MLP neurons of a small language model. Each row is named by its layer, matrix (gate and up: input weights) and neuron, and shows model dimensions 48-303. Each number is 128 + 24 x the weight over its row's rms, rounded and kept within 0 to 255. Numbers have three digits each. A neuron's up and down rows have the sign that makes its largest values positive.
After each neuron's rows, "fires on" lists the tokens most often at its 100 highest values on Wikipedia text that the model never trained on.

L5.gate1226:127119116116119108129142086113116152143125144125129084132107124153130160134187150123140108106125122096160149092103149128114139107150137122146141136110100123142138098119093120126136091082072112143127109093154138106127161141153136117141140116085144128120112109163152109141125090145098133151096127114145182104138078138137142128145104112127130145173134092132116125112163096122114114128169148140147103123094149149119097123099118136105119135141151099172116165142113154152091140160159160128151119137143159103133121150097110173135108102170096118135143144119074175104103174122122062114115121144114149156136118161117123139135103124171095084143186108138152144123101093130105091146136158118136096121134134080077151119149125181137175146107138148134083161135134083109131176119121117
L5.up1226:114133129116122171101114119135144156088113109137137075211157105094147116121144168135101150139135130120141130126099158144141160143154141156145106149119084148127158119113136115117170137150149115073163160097072134130149134101087127160144122142146143134123109122090174131110100118139043117150125161115132122123127152129145158149131138088139129111101125140132093162177142106137069116161113167156145101142090122179121132105078132142131119139178120094134130120133103146115072149137116137113131113125108134155158102133139139140147125131138148084124117103122109109124137140143117112116112083122115094182134153104104153147130106146116169160148182140114160102131137148112151144130135134109119125131121115147135159110114122153147105138126107107121160162074160081081134136111144155
fires on: " |"

L7.gate1069:141123118099099156127134124149090158178085125126126117143147095148132107102180135136133130104077115087136110129128157114117135137161163135149116134092101124137095129113101081118127146118150127112108137150095115142104127115118150132173135105116111161146147101191126168127103125169102160153094139117173111086106155138085141131132133157149171112138109121133177142081141115105097166158152122161091132160133107149125144107111097140098112168150160128116156120132102115146109102115117084127197082128120110088154112149115110152119115129128068135151159115146091066144128126124108117162115165122114107123161137110166139122116115124137096118133132152114131116109113127192113105101095119135107139129097130104139124146105143133106130124082129135096135123153101114098132153132111111
L7.up1069:136116087085187151151129121131132164141150178135133099174142086097112112097086108079115121162125156154106138103141160149118130122107118151161107151165104131124113130083152091113177170105135112116159151161107126106144144132139096108117107123131137160117097084157084106128120135143149108140115131086097137094128166145105104120156102143119124092128135098123162121131139109178145107153139156126130134141095102124142120127113125156156129114138154123098135166119115166102149097092110176103164140126138156138147150146116100148137162152157112112114188135110132113144131155148125128107140103133119140134118129139143111180136132134100110106090119101145134091135151128108104149164121122129146140118127158131124111075115092119095104121137113119139147153161137103148101094161098139
fires on: "-", " |", "″", "é", ";"

L9.gate984:114194117141100095182139154108124106144153127100126144114107116124143123151120143157102132141130123111148114166092179127117155103149095111149090195173155085107170110143157139118122144155096075166117131145138127153112151145161103119109154175156131158122114128112134146160124115149141132084113132157088122120109110137149114119113112150116133127135122074184164095123119152134132121132140125123095132137155112190124138109168121149123116119110133096182145117074170089154105087116129126135141132121137141151160177117117126098118133128124113148126148127133127141116109112114076099129072154114105168140128133141103118075158133088111102132103093098107132125155125122141123143093153114115130134168150165154142105091133132150140140157131157106102120125106087086149116154126141152
L9.up984:132139148137133087128117141180122130109149171143127131124078102128126083117109132113118160104134092113132091127094127086117120111109131111143055151137125130110141125102146157142155135112204096100120131147162123122150117160158141121131121165137157154111144150074130142122124085111106099059135118065078163164164124139121124150111134087138095102140150117150143151149100154109141091159138116164116121137138129165162159138159135124125149096127113120082165144123117168135048164142112169119133140127131108092097148151131115108124129115108145150101159146116124113122123114145123157116145111133129130209115128124125131173121117112105150124122111133140134131114137161101156169111114114108122113132130144094147108138157159111099147092119160117164108124088092092120144145155171119
fires on: " \"", "\"", ":", "\n", " (", ","

L7.gate242:132130135136114203145118150177158142090090170120149161138142134113099136136078118099123105121130129148156127143091070142132160106107129115090148145146119150112110134115144141138119135144135126175132092110090123107072137110117139144131141139096157119148094101148116124131122123148135118127083064118144162082115151137168143167142126098146141118099126106120127092082150182120147141165118151125142114136097119139128126178155123148138093172147119117120145156175105096158106137136111145148145103090129122130120130066113138114125136117126127160132122138114122162151164115098146127086184162130120171115107174110107095149112103125134143120160126117095088103090096134095143081098118150114142146101106131129122134152133110141148166109109105145137174098079139126139110147112113138
L7.up242:128169120124127132144103109150084166142158119152124141120113106120134173137143111109159128106105102137129101123127124175102109141151130099155119136151110132126138123145142151136119123182107116121145127124144093135098126144088138104111125148116053111148166154133093148135174147127170152153113134146146122197118096141150099171140125162146177154132169121128137123146124106156163171135109132122052139132164156139137136115118140150089102129175137144157133113147173136110131151124152160152148167145129097150084140161114096128122156141111138093101123133077167131114159179163137062175132086105107123133128132104173123132154153153144104143131098173149100133111144155081173119133118136146121136122146124104121125169161132141104140163115113146178141113088142114152102106115119165
fires on: " |", ".", "–", ",", " been", " were"

L5.gate641:112156097142134114146145135130133119098119102111163105143130132132101091146138132123099092162144168101125120152128132124088102101153118116160172158132069113118134148155107125095127086158097150120109107163134141160149125153137110138153122124163125119137097123116131136105102143139098138164077118097140149145095127078123176159161101132078101104139142130148143098066105134133112121154140141131130150117132127151133119101149157134082096133157103141101115151144102089148127100145136107123150132091165126161107121125125162162104114148104129126129131164083114132182141148126127182138158097156107128098143156148077118128063137114105114149104139131156127141146118120148136163104174151093133161107097120121142112134124133099124114101122131085112136116064127105160093096107096149
L5.up641:121120129154073125148125134112104066112129133121131134131105138106141088126111131147126098135104079113189088152116139131102094154089139119133112170172132096099149151156106170104111123111109127119134154143170086135153149145183117132097134150159153089136128149098077110157116098178163115136100125153136134161132134131117148143119115152117157129107170170143159072152116172108109109132141107098145124124144109090146124107135114121190115136139130135140135117147129134104144160109125135155102130143119114100095103152135111113140129142094115143099137087131113137145102139154144160131150104144163124093099119150114123167119107149064144139112133131132106168126141153126147110152091111157138117105129170136128095080147110102120140108144139104088177115075159142114161101148149127
fires on: ",", " and", " that", "s", ";", " \""

L7.gate1382:173125117126102129134149099143148125113106081125099141132108121112142110107102129106151091115136150122125118120132119095126106169181086144142098115164136142155130208130098129103138130123125130124096147136119137164110145103130143109111146147103160161129113139149173138126127132091164125145148191098139141126119141159154103105123122144156147132133095102092143133142079112109153141093155177148118111159121089117123098134125129170128137156122139117106095120107112156115178136151180165128110135120099131114142051157133133116152158105100082120081136123104105120108164161115132157148122121149133134148120094123148083142126151133124090157148160095114080155105116106132159121139119159136091149095077158114121155124116113154147149135095105154120149118105139087135127135119138110
L7.up1382:139101110094167178153113095098133110095108087121103128112138146088155129136140142135106125142107165125119066115172118145140143116098153093153117133085103167183159136093151076171113119153163155124129136119121119112098124111124154127135140124162155102137162120059129110147090137138146127140080161133112107124155136186180128164136174101126143144148102123174110158099130110164076125087158134159144107163113137123103142119112136125131115154107137092164131138131122149147137125115062119130122093120100131148128101155113107162094164132159136117127084127102079128117172140135077133140114090185105147098116155101150127130080116184092108140131124130087135143166122149132094128132074159105133116114133081128096166143154170165152122144123141142066116115107148148138148104149116125
fires on: " |", "\n ", "\n"

L3.gate1273:139131133125166167126100102137188106134136099119130089097133098138120111133113148148110120193130098169125124128149084147076134130140118112149172136105147117144126105131110165094108123151095107120140124110142124158121139109112123176111129133123139159162099131148137166128081104094152099149113143131072164107116144134117104133126117113099133126092076139168117109133101103108117123077149148168101104154092155118122155140116121167129120117122122103162133093105088134096132151157123175105114147082109134137197132109164117120128111159144081126107143130146098092110125114122062144151146114144131146116147089142123100140123127128106122132087152149163110133082131110089112071103167183104119142084157166146110139144146098133139151125115127150137131161103134145096117166106119137
L3.up1273:124181167087110112118139106124089128113151123109108124128132121118138133145140149137137075179184102161151105125146144178082109139127126098124136119099128132180157098122117110137129138161119104102128150116118157151131117154138132124106146086116127170131134172142141140100141110091094126157172154143120120108140124140141132139132142165130132083141122086190057146146114117163132138096145124179157085152120142124132180136065094116129153153121158065121111102113104110127134079143096172131138189123128095142131100132119122099099127140144138118139108130121113112094110164096114112138145099128134164102162140122101129106134114151067163139139144143116142165149106172114123075135127191134114095146120188103134129123107145109117120114129114124114133142117137113093137162102112135
fires on: " |"

L7.gate887:110101134166160118143106155122142112110131106156132156110149132119137124123131162123167124133128144142134127105153131149173136123154054120107089138153136109134171149104151120088107154153133081093107113158097166132149122105101096141163114122137117143084107112130133117110088093117119107135127150082100142129145148147076147118154127088131130167104078183111093127136107123154117094128140125130125103145101130150129113150114136145146141158130133150096150124172164157099115166137150080150135091117101124142161094106100132127131126106116140133105170132139175101106127152117116157101088109108141111105101121098119161153113113114156129117097164160124062108156135114078151133142132137129145126142156152139147150140147100103152171120110079191163136137106096095135151135110139169
L7.up887:155097115185162129104103130134119142131167144118175109113120129118119103098149149157171078144116182125122137153109137126158118132154116102136171177128119073154172141141130115094147084081112114152131119145125144119169133138129126142156106129100166095118173127158098132102112110109130109144149113150144157131146144107115123145156139171157129146122132161105128126128130117150165163130163110117109131114097117134095144148148132119140123144134154115134112098131136117089103114111116129129154169166125104109132131089143075152167147114118141154153127082136146129095142134149141133175097134122109112150130167126090081144122166112169148115154165150161152129104156115098163149146132195132117113115141108177122138137115125129126132107125119164129103100093105108142161091118108126
fires on: " |", " (", " in"

L5.gate396:113098122132112145106187101155185156113138097187153109116149100104142107139100105136153153122110165148138155133128129169161128125133078121138112144148144113154157068135131126129080105095125103120078126157119131103167116124110165132114164169133140099194119100136121162091098122171158081094096125139102136129128153130100128107146124130099130146125103132133097124084159107147120122109083152124152137083110140088150100101099115123153106066158124154143107142141124126150133092103108132133142140120097132127141132082141115120103148103129169148138166143102103127131153111111177160091128166136113146118120152152150132139133091112145093134097092105166119137136117086105176111107181155117110136112127146199125166176146126143088142132096127133141144108114108096123095158115109167
L5.up396:100141154081160144106114113111125151169153132105174140154111105146123099129155101112145116121138119176115148142124076178125165094124077138105146126138122108190111109120119129122113115144128096152154100131158166109159110129159138134150159126099132113134124111134133064105096137141181079160133112125144124164073141162136125144123081100132155166110198163127097111145136100153163138121135120158149135152195107139111142144114094155137090143160118137145124104136115107129150125107114108133148132170120098148131112138168105126138116156086196145108153129123116129110144146115151128125108133140146163144101111087134146123157116119127143082096065110149132111118110125135150099122162162106141133131151099154154149167155104111106129103115169101165121137111136115088132081076122141
fires on: ";", ",", " |", " Stadium", " Field", " in"

L5.gate330:115107090132133107100126094101224108120126093125156178136124162163118109162112158154104125106151122098145121119095124113164218139136164156147143129141112154147138154142094144110112083135131112111135092084120092138111141148089129138102163112139114171133105122121158121149103141155117151135124138089115145122116101151121142150161142114104134141155133121139164098142121158106111096183161104121155117160117123111132132144156133126121130116157182106115136115057139136151108140131134145109111099106105114164120099141141120119122153149142096079123147145067104078115126152099152111114118132155143110153128128147080115122148155121143105119176136140167094139128124146102120136139068131091123104124119155125169146140160105157128131115125133167118169110166131106114149142135138134
L5.up330:152128130109123147138127098151145140153121079158092120108177148063133092116130137143155128127132130128098095127133096177168134114105116110158101117134088128150168132122116105147102123138138147124137115142118124161107134171173127135125155073086105159132113126150161142146065121152109120166136123130111123105129140129163161170125124103130159137104097081181116142141143140112129168115156114133149119141128129138143097128085129105147133119155157130093128167097136112149158127134122155124109162091110107109144130156117136133136126175123141146106121102102147152138104182070131131088136109123177138129131164130123136100117117147122078141170129113104130130132134106142079128166164131109120115096087128100135126149126095188118100152109149152149137151135126138096119076124107130
fires on: " |"

L5.gate1242:113120128119109129140122164184185107132132103136140099123112170117112138117123154147137104117141115176141136124077140143124158116149104086115159120111139132138126113117119091125104167146124125127133153186124173117156161142168139148088119133123142118126097108142131133171111127163149089097124142113178135143079183145073144115127110167148190127116149163108107099140091130132171086129087150124093126115186137140147119130123123148113125086103142111099100163129119132161110140149164111164112119098126069111113110108147107129115129159077159074128136120117179176163137170126154093149127160157140125126117107151118118124134135141130115094140123100132099159113121092107144108139136135205095114127165131103174148172134119148098103152160117167160128143083159093171118132131134112
L5.up1242:109067136141142170133160171150105150098143123105162153109147117104132127125109130159079122103145122156125113144139105133087125108126092089153169133108147117158128107108158117152154121125148119111106110173121137141157184157174109134122147147141166104150122135141115084152138141154153130141146100101108182094122121171104136164153079147152125125102125154162121126115096132158158117092123119161112122127154118133126158133114119160150130103160126119111123166128156141146126120148081132172111135130148101101144159144106107123098151136109168141102146106104137135113128098133159137137137136143118145116128141160107112146143130100173178098125142121123101127071115081151160141115111128127099138099090145120107130175122154133169145123112156167144106144132131100115111119127133127
fires on: ",", ";", " of", "ion"

L5.gate843:142151150122140117122139127129114142133160120132111169120137106138138107134138070131111125124170129093111198139107187122105128091129188139147164112135102136133165095130134157130152163118106124129116157140152167122128163140086143103133120105139116112132125138162113126148134095154076128138108117107119111120117102102120138107116107151123146163150104116139125094126148142140107117136130109162139142170149148179163128114113116130113118154146128178158131077074100160173108106117159140162119081133091120168139144117170137192124149144162139133169119110099108103088144146105145164131156106141108115127098126144131135094105123145150129098154147119169148132114117120146100172119090137106117080109126175132110178110146088120140123123135107128169145094133126076109111129161096149
L5.up843:176105113147155178128088094119112144126109134131138118162111154112122133151171094147110122097113137111116131085154121135111099119140127137120104151126114118113120132133147146125175110103118132081125125128084123126141124122116118155094116179109081095125155105138122156113156149102119134149156113136153114149135149134091148160176140145162116189134119128135155113174138104161143138083129100100154152104157146097084079142145150146139157127148142117132096110114107099101119126146162144050113161136118115106090095157129148092118124125162092123115151123143124104089126148141143106151100099150136101117110117098122116108145126137147130114164157123138141124168145179156155159127144113119147156098097153152128151141093123147096126141134164125130096074118139101100133102142159111
fires on: "\n", " |", " River", "===", "===="